Weights of a small GPT-style language model, trained from scratch on English Wikipedia.
Size: 9 layers, width 512, 8 heads of 64, MLP 2048 ReLU, vocabulary 32000, 45.8M parameters.
Architecture: LayerNorm before each block, learned positions, biases, tied embeddings.
Training: a variant of Muon for these matrices, 1005M tokens.
MLP neurons of a small language model. Each row is named by its layer, matrix (up: input weights; down: output weights) and neuron, and shows model dimensions 176-367. Each number is 500 + 40 x the weight over its row's rms, rounded and kept within 0 to 999. Numbers have three digits each.
Before each neuron's rows, "fires after" lists the tokens most often just before its 100 highest values on Wikipedia text that the model never trained on; "fires in" lists the words (lower case) most often at its 100 highest values on Wikipedia text that the model never trained on. A number after a token or word is its count.

fires after: " the" 31, " his" 13, " this" 9, " same" 4, " second" 4
fires in: "time" 25, "single" 9, "father" 6, "title" 6, "song" 4, "family" 4
L3.up448:539459463547442530438545532495478440473440502523544543504545514475473413533519526415451477540498524561478472513480537517479542528504498517457430420440531509472508453485536439468461439518462509511528551465447515484498582484556569494459497520572489515502445448534501566460496526498512486462420457551616580511558512564510484553523504461473505495569561401497463451535536488548528488434450526485486471554515441495537482453566473489461449492458525528477440507491534502493475498518535491576521499494480475463471503503454527518581394482505391472390497508536447498419502465571485457527
L3.down448:469519539518507520541474539455515529491493515461536477513409508509514511480516511501406517476502541527502467556495474438518486442547515537521535532486461486510500574465466501564475523560489412537433492510485462568491465521516483541493485509491491559570530574534502495545488480465410490415542552514538496478461565475478471483576487537498423548491530492502508530504459537508491464569547525518431489496496474554542562510544498525522459535524459472562558523548519484485471496402479482466465533570512491483603534491505464480584494507608531454557560503515440504481525524438479575527

fires after: " and" 24, " the" 17, " The" 6, " track" 4
fires in: "the" 48, "following" 12, "and" 9, "of" 4
L3.up1725:543529475487465527511486458574428515505540503437523461488477482529520522411505508487564589429554537443550488466522514477549621440509494538480543555500468484497485521518559578502431490511424412497474513484434510460481479455561556546478505492500494570513436467553481418461456515505473488552513530513525519532464490536532494534490541471481480524535459495452495516557472554537528500499543468476461541503473504588518517513531489473558500445487443530445521538523534472460472455485498546540574514540569502527462551505525531441489455497461542459531498456440521461497445517471423481539
L3.down1725:495541530530590474492472509485501466462463472477526538574455431498450541441472486480510515478532456546477511525456509487426413450510490471500495445546526593457589469514457522517490518620542440466495517530464459428515464571467453462506422584452530512475523522522561566525490526549491527510463510448520532509481460522516500524500508591465496481501512553502540472446514506498498500527545538437443435552573453474554463472511476451565569502497506498486488489551498543494474549537488517487565502495564453494497481544497419437475565554484456462477485525465473515578459525462515554478

fires after: " at" 28, " from" 14, "'" 10, " in" 10, " At" 9, " to" 9
fires in: "the" 61, "that" 14, "s" 11, "same" 4
L5.up24:476525485472468516542497513502466508570578501491530495436547524504473524447472440508544439553472481496543510470477483512522528435518446432442520524506523480520519464448496506573522473562469524540489502495444520472496435462542473448508551471432494507544548505532548495483467473517403528482564524428498474510453518538527561511552488513459486551505484484454474476520490496579512544462481512568501483536428479508519431467540516473533471560532485467510498435505442490458457520495581534515501496474477514544494449469473467547532483425506485537557480492492399449498489503531477478501
L5.down24:595467506522518520471560520456554511590589478526580426475541480444473498545517511532519437517467463516529517519486524457486499468473470511426556566460500590492517514413524503471493532536434474581509538474480510505472513499478496537520429424484559537409483468477507547465593482494486537493519514525525485544453513554513492475540548501510434492517444554555475487498481522513501589540584573478498504465505588446596524503556439528524494517493505469527590492417542532541446513510545465536545518547495466573586501535474568478516501515576521489504484463540530533448462502515515515526

fires after: " the" 28, " of" 21, " by" 8, " in" 6, " with" 5
fires in: "the" 43, "an" 8, "u" 6
L5.up440:470462516475480452469496501489490581518466512492557444411527542547519480528482434433533476540500522491544453509526516539493518503469543496522589540531543432392548554521465565443477492504526507446454530530475540451408501511586449540584475563465504474521518384504502466481489428493549486548513472544569543485477580469449462435493505473533589531506545519523501538536502506533551545482495519501461576504480471523478539528513474460495488534503430419441480514587512461466544531549457522533528507420523500519484463547482449455549442413446559498531504512441460431484490495574499535448
L5.down440:516463460525520486510507504422488457543466513542467520511567571356553452498531463504472493499530472498501463426589439502465542486510528509544493522444478532463452454419462479467541474530538528513463528519564540492475509482490545484507536501594481538517517476495522458512439521486512373508508486395553475486486479493450471468457581588474424542494467507597471484530470495484549532523499566498536572469457515483544493538547482483460540575435573504530464471474456499495486566532482505440540496459576483498496510413526472435450547481414464521506494559597525528475485431480512527424

fires after: "," 49, " well" 12, " (" 6, " –" 5, "—" 4
fires in: "as" 17, "or" 11, "and" 8, "to" 7, "also" 6, "not" 5
L3.up1068:495467520469477510492540511452509501539419519475494421524489476449521463485569490452460384572488453501493528500446492512551424457548542482546478507461483501500459509535496516541548510490473433545476452456460537464492595501644493490384489563437528521477466518507489499533477567527446473504530472433527491479512483421525494569548541516474522523527509475449501458453502480477481501494533506474497506544448470544512513530470528523538456441524484509514476471513517577547413425506472528449434485498435536547546568514558511501487508502448507462540535486464497533473459493483477504560
L3.down1068:480503499452500458537498483526564499452449521451493551520526551503543468459537547503436564536494591507490487486525462444533492446486512536469409513511479547523456551480545471510561513534527542558499523494537524500567548438538449488492507483590549565510442565541575525538503462516494512472495497515581487459499519490459494459498419550512490446393448467543490471473482480476499544395468466497581537489522599486477458504463519512489496545592523500407464502514499500457392475450464545486494436508463516487436468518539555590467470511511494478581541505539475514451503505503505560501

fires after: " and" 57, "," 8, " or" 4, "\"" 4
fires in: "and" 26, "other" 12, "the" 9, "then" 7, "or" 7
L3.up1202:484480505578514456481522492572452502446501528475542539571513448511446511502535508499481528470548506464559477438461490549478469479491449479477549554520548477530482502479451548458480543512475548465498530455505490527456502597489505540448502423536522496535475474522467471542503436486547553408532585485485496481547501483454439495541572511491517494518516533494434575507549492596475487435471522528464556529473513514462518447531521391515453478450544500487475407471481602545505520438436530488457432429493525503531479466486512534477498531421490554475608440484473505514530527501462460550
L3.down1202:471542433527488518526464543481550509487535477513503429478482500494544531530540445514437467525487412499409492462560501488444483505506514493516523421505452486428487515553562516532583492554526549448456466567485539509555542471468477479513513513562527492536498529476590525479488543490517489503534483417489434555489524466470484512447504496510548509462460434492596462529510544434560492542511481491493537469547533495516500472443480581497443415549543518436540574482473457531512409487558504540581486526495507536523494468467465503501482516487521425498505504557518551422517493497493554535

fires after: " was" 25, "'" 12, " is" 10, " were" 6, " it" 4
fires in: "was" 16, "is" 10, "t" 9, "later" 8, "re" 5, "not" 5
L3.up817:469466551499486523563482532523507496452543467498542531494479535450493482522492588506512525465531511446503520510593500529454544540518522519526456492454540524463525543550540514515457551530545474522544456547474538591496492503497512474522485524526478483405531450553487502449518507442556480448442515484419558580506498497549604556556499559513491471499465408500484531515475519537507443455534498506477502499456544482471484487473548475504503476414488539488519425480468517491536549491550445487454450535566483557555476437498549451531500530502488461443489527537546515520532446479436478499
L3.down817:500496525477475456495470466447525477545546503523518437506490476560472508467500463451545455398507563443476479520528410463466505455518448544533444486538497523525494540432521529509542470467518515450449490555521471479505476445559522477441523472484472560449527477461527543480517530500405532576453437530526481478493494498496497552442495426457557527427509457458520468446508614495504517524518547515457549515534491502502453377508516468491544450507464540444516568433465481490494480515492575519486517455486502534489492546479429527538511549556561480490510507438520558509528521494520583509

fires after: " was" 31, " is" 19, "'" 10, "s" 6, " be" 4, " the" 4
fires in: "the" 55, "s" 11, "most" 5, "both" 4, "more" 4
L3.up1547:554457474419471531513435517471534545542494487519439519498561541454528493593393448522447490528497495551453555476534560422562493569536543539526522417535499542505478506484524519518479470490526476504550492501473440556505533565503495486524568501440472463551521528471509492480536496477478503491476519481514497525469538510483519468508630566560469500521511520565602536480502482610485589467466512502511501501474479434486508459447476445490433519491477549492448538513486513515452525538474523528525526485499529517498446489528563419488482487505494470506584584566511455465527432524464495560
L3.down1547:495462498447481497512502521549510453454511492488455471469426457435529423484496497548521520492457474482489512470459536490515359470457486410454535549533498465531539514542489509544454510494527540545515510536578499530468501554477518483484503508476503506574490517495491561415551468414494457486546434510436501456463455496506445570538467520481500484501422559485462498570537425515415541554531503509566490511472566585530438444519520497544519521420544461620514455461496534533563483527467511508443436466482443476545476567534489495445526524457533502508501475515546493454452450468502578524

fires after: " which" 16, "'" 9, " and" 8, " that" 7, " as" 7, " it" 6
fires in: "is" 28, "was" 14, "s" 10, "and" 7, "are" 6, "were" 4
L5.up971:476512548513481525547499519485484416438550444484472575557469543483482526578537529508504478541514505447448513516519434483504532473502451478557471426479426510532389423565518603460423411463451506506431536477559541529529492440455462532569499503462565441470481467451484510458495409476486514485538529504512600547499492585507555522518490532445553545484465401465539466460521506499505512489497516542540495555541463523468460515466500510533502516467481503460438465467460556520553520490450581529474504476463510491473528572543541552497515541439497510516479535480556445522512489434499555529
L5.down971:533535575534452486490518479571496458465544578487513550503500465491482471545478517499507511495492464512494466493529471566476463491568471494535539510529528437498556559463570517557439503463590473499452427459498528590519504445577506489466548488467528532507502501499449531579546531529427523502575481465481484521477450456545438549446507380543472506507454527503448457474432525494533528427564516532555487437512457457439535461491551498449432467471543545497510556488533508573452470544480456495480570587503523492481497470503524457464544438450575450483534551493517527533552467514495551565

fires after: "," 38, " and" 15
fires in: "with" 53, "as" 17, "in" 8, "on" 6, "has" 6
L3.up596:420567478574489471515456490540502536511505527525547555512547476444470515536477499456518498413488504499445425481493466525518506566559486550505498514413598481587543512501467563505525517532506450493560542508505474530499479424475563502449472479558485535462500478549506557535447430519501513425553444415469454477514482474489438493458475478499581491484498472462568484490407514472385521515528437456426509358472475503522462470510461463515575503462474574478466510540520467503514427513492418460543457505525499477523503538492528474528402517504476446515454470507451497375414487507516505541
L3.down596:525490448442464563494533531557560497477527523503498583526513506493455518583561525451518522532517479559523512473444513437474438510515484484521512521471532470482442486540530496462488412456421471540536496500579472449549500426478568503612487459536541432443576421531471508538477574452514515478409501505474478568504479549541490502457489467484550567487598523489510578476414539459525503502476548423446509502475474532549524514559456518484512560577484493569471510564472453521483571518519539517531555462481507499495531485464449566436491466540466473507570477491453436566466492531549440503

fires after: " and" 59, "," 14, " to" 4, " so" 4
fires in: "and" 17, "is" 13, "in" 11, "that" 11, "on" 5
L3.up1376:436433516520479542491519442559484479454489522455531499515467576453560431447471517498489503524516553454527487508561448514490518469506517512546515558499466523559529445493546518514477488456541405506513552475487482437457531516487500532495501480524531511475459543508499512486533425566536560563506517389520502573446454536553470526505528444473467559421503509531536513488473542481496469554541526523469491482503510428534541447458464471464555480534521552413455422422467466438531521584464463470526486439476546531519478432523463495501489429498449539445466486505371529491473518439522465504
L3.down1376:581519500472462462539518459525492442532477533566469515547488450488450511538488546471473480487495419493487518486497520521477560526573454538467471478457531551518472533509564535514532462515529518593499504491495492468435418499536434566518553471529565551489473518541548521546540470522476483519503476564471523477476485440455572497509447483421556566558491482460562486486517533479512584529582505476530487505498485508528463514493505551539554537507497456493534483512548462490478459594473451481450451540424483448472525547539467507538521525552573523500526527444496582526514508579462510555

fires after: "'" 57, " of" 12, " in" 6, "’" 5, " and" 5
fires in: "s" 62, "the" 28, "its" 5
L5.up5:506559525474443520480410555455582510515452451461562496476467501546467580564489496455485538536539465542582543498399458474497506411451524533473547482552569431502507446542550426548452508565476497513488479450528438489532513487521443516512537466443488467495521568554497466451419454483443476409493404527560470534534556532504587491531506522521481499460465550598500529516482488517584492494505411550484566523458448612509505480550550562492515535444491448521496519493454510467533543479508554518505506448529553504446558538491569496481460533489507487514510479484465485419491519457477446510
L5.down5:529526502534537524546558447565531471493478481498496497508485534558454568464486488530496433518465476529475533504544567493466458520466483444463679603569549521507491516528548511497426484492401529484569491492537301493511443430501524557547405509515504494470492528448449490520521467446499520501434471447513513528501430452522525545490485515565506604510535521507558504487507490418512503494476464499512561512486515507511485475460473522546575493483475550524545508547494538539477473559515530498539576464491490532554457467480569486565476456506521531492495527491514458494543435545525516491

fires after: " and" 32, "," 21
fires in: "and" 52, "a" 14, "he" 7, "was" 6, "but" 4
L3.up1187:529508536513452511449465519564481544458565534503472466460415446477460419501496526570498480557491491423539578500488494518432461481509448475489544555525597507525530510502512550517536453490455457564519502548513523496556518517534503531485447513461463526521502508508471451448521501477525567506559502487529504470453499534529459526554515466461478517459456460489477520511489546591468532475450492396501522489403531481515576526492472495481524496501517519477444542500535506533499560492527515504432457543493446507486452504509499467511488479453460575470466504472541593545530531495543479550
L3.down1187:468512495518553497527534546494441513513446450487537498588521490533470532491529517509469497522445395492563502558474516482400600495526517475443495492427512522495544478482499419519424511528537529499557516518493514454529489447482443550538494504500565457530500446501512492510502491567542501542469523409522460474485531482499531444457505487504481440487512500532482472505483504454535534533502491515512471527427537558475410485541515554542500496540448432465501461473495475541492504514508417459510490514415467495481558415508551541497528503556517504565594577480619551477432459513453538532

fires after: " the" 27, " in" 11, " of" 11, " " 4, "," 4, " at" 4
fires in: "new" 24, "los" 16, "st" 14, "band" 9, "the" 4, "san" 4
L3.up1049:545489529522558523461570599531459493528509455533540510433502492471478476558506502464489459481538445487446490482556535431591513571506507501573518502468540472543466536505462439505462467451430594503549502562480540512496510459462411549551496523390485493461460481543571469499491468491415450609481477441456490554473524562460503459505558471470456506503539493551504480503427517589553523480515485523605508519456451467517507464520530479559479481530497435471512462473529551480510545547517460517437482553531514509570522497481534484472495470460500504539485481511532477477492524536561504461
L3.down1049:611449451537524546410549568502524434557503497474536467491482473437511517499516453497462535449533442472461510475412489502466471514497460580474564449565522502527499453448437498494478487503425511459535500488518495485444470598485512490515541513480470515498506479483491455508524463434523535518445459495494516477490441481572542485503538522515445556589559572497530454483574575499480571508483534518457570470597548533502383525507579575471549495544477508560503530459470527448513494475466470493504479469453528491498484479459504458524456510555571533477471459417483493488447472476514495496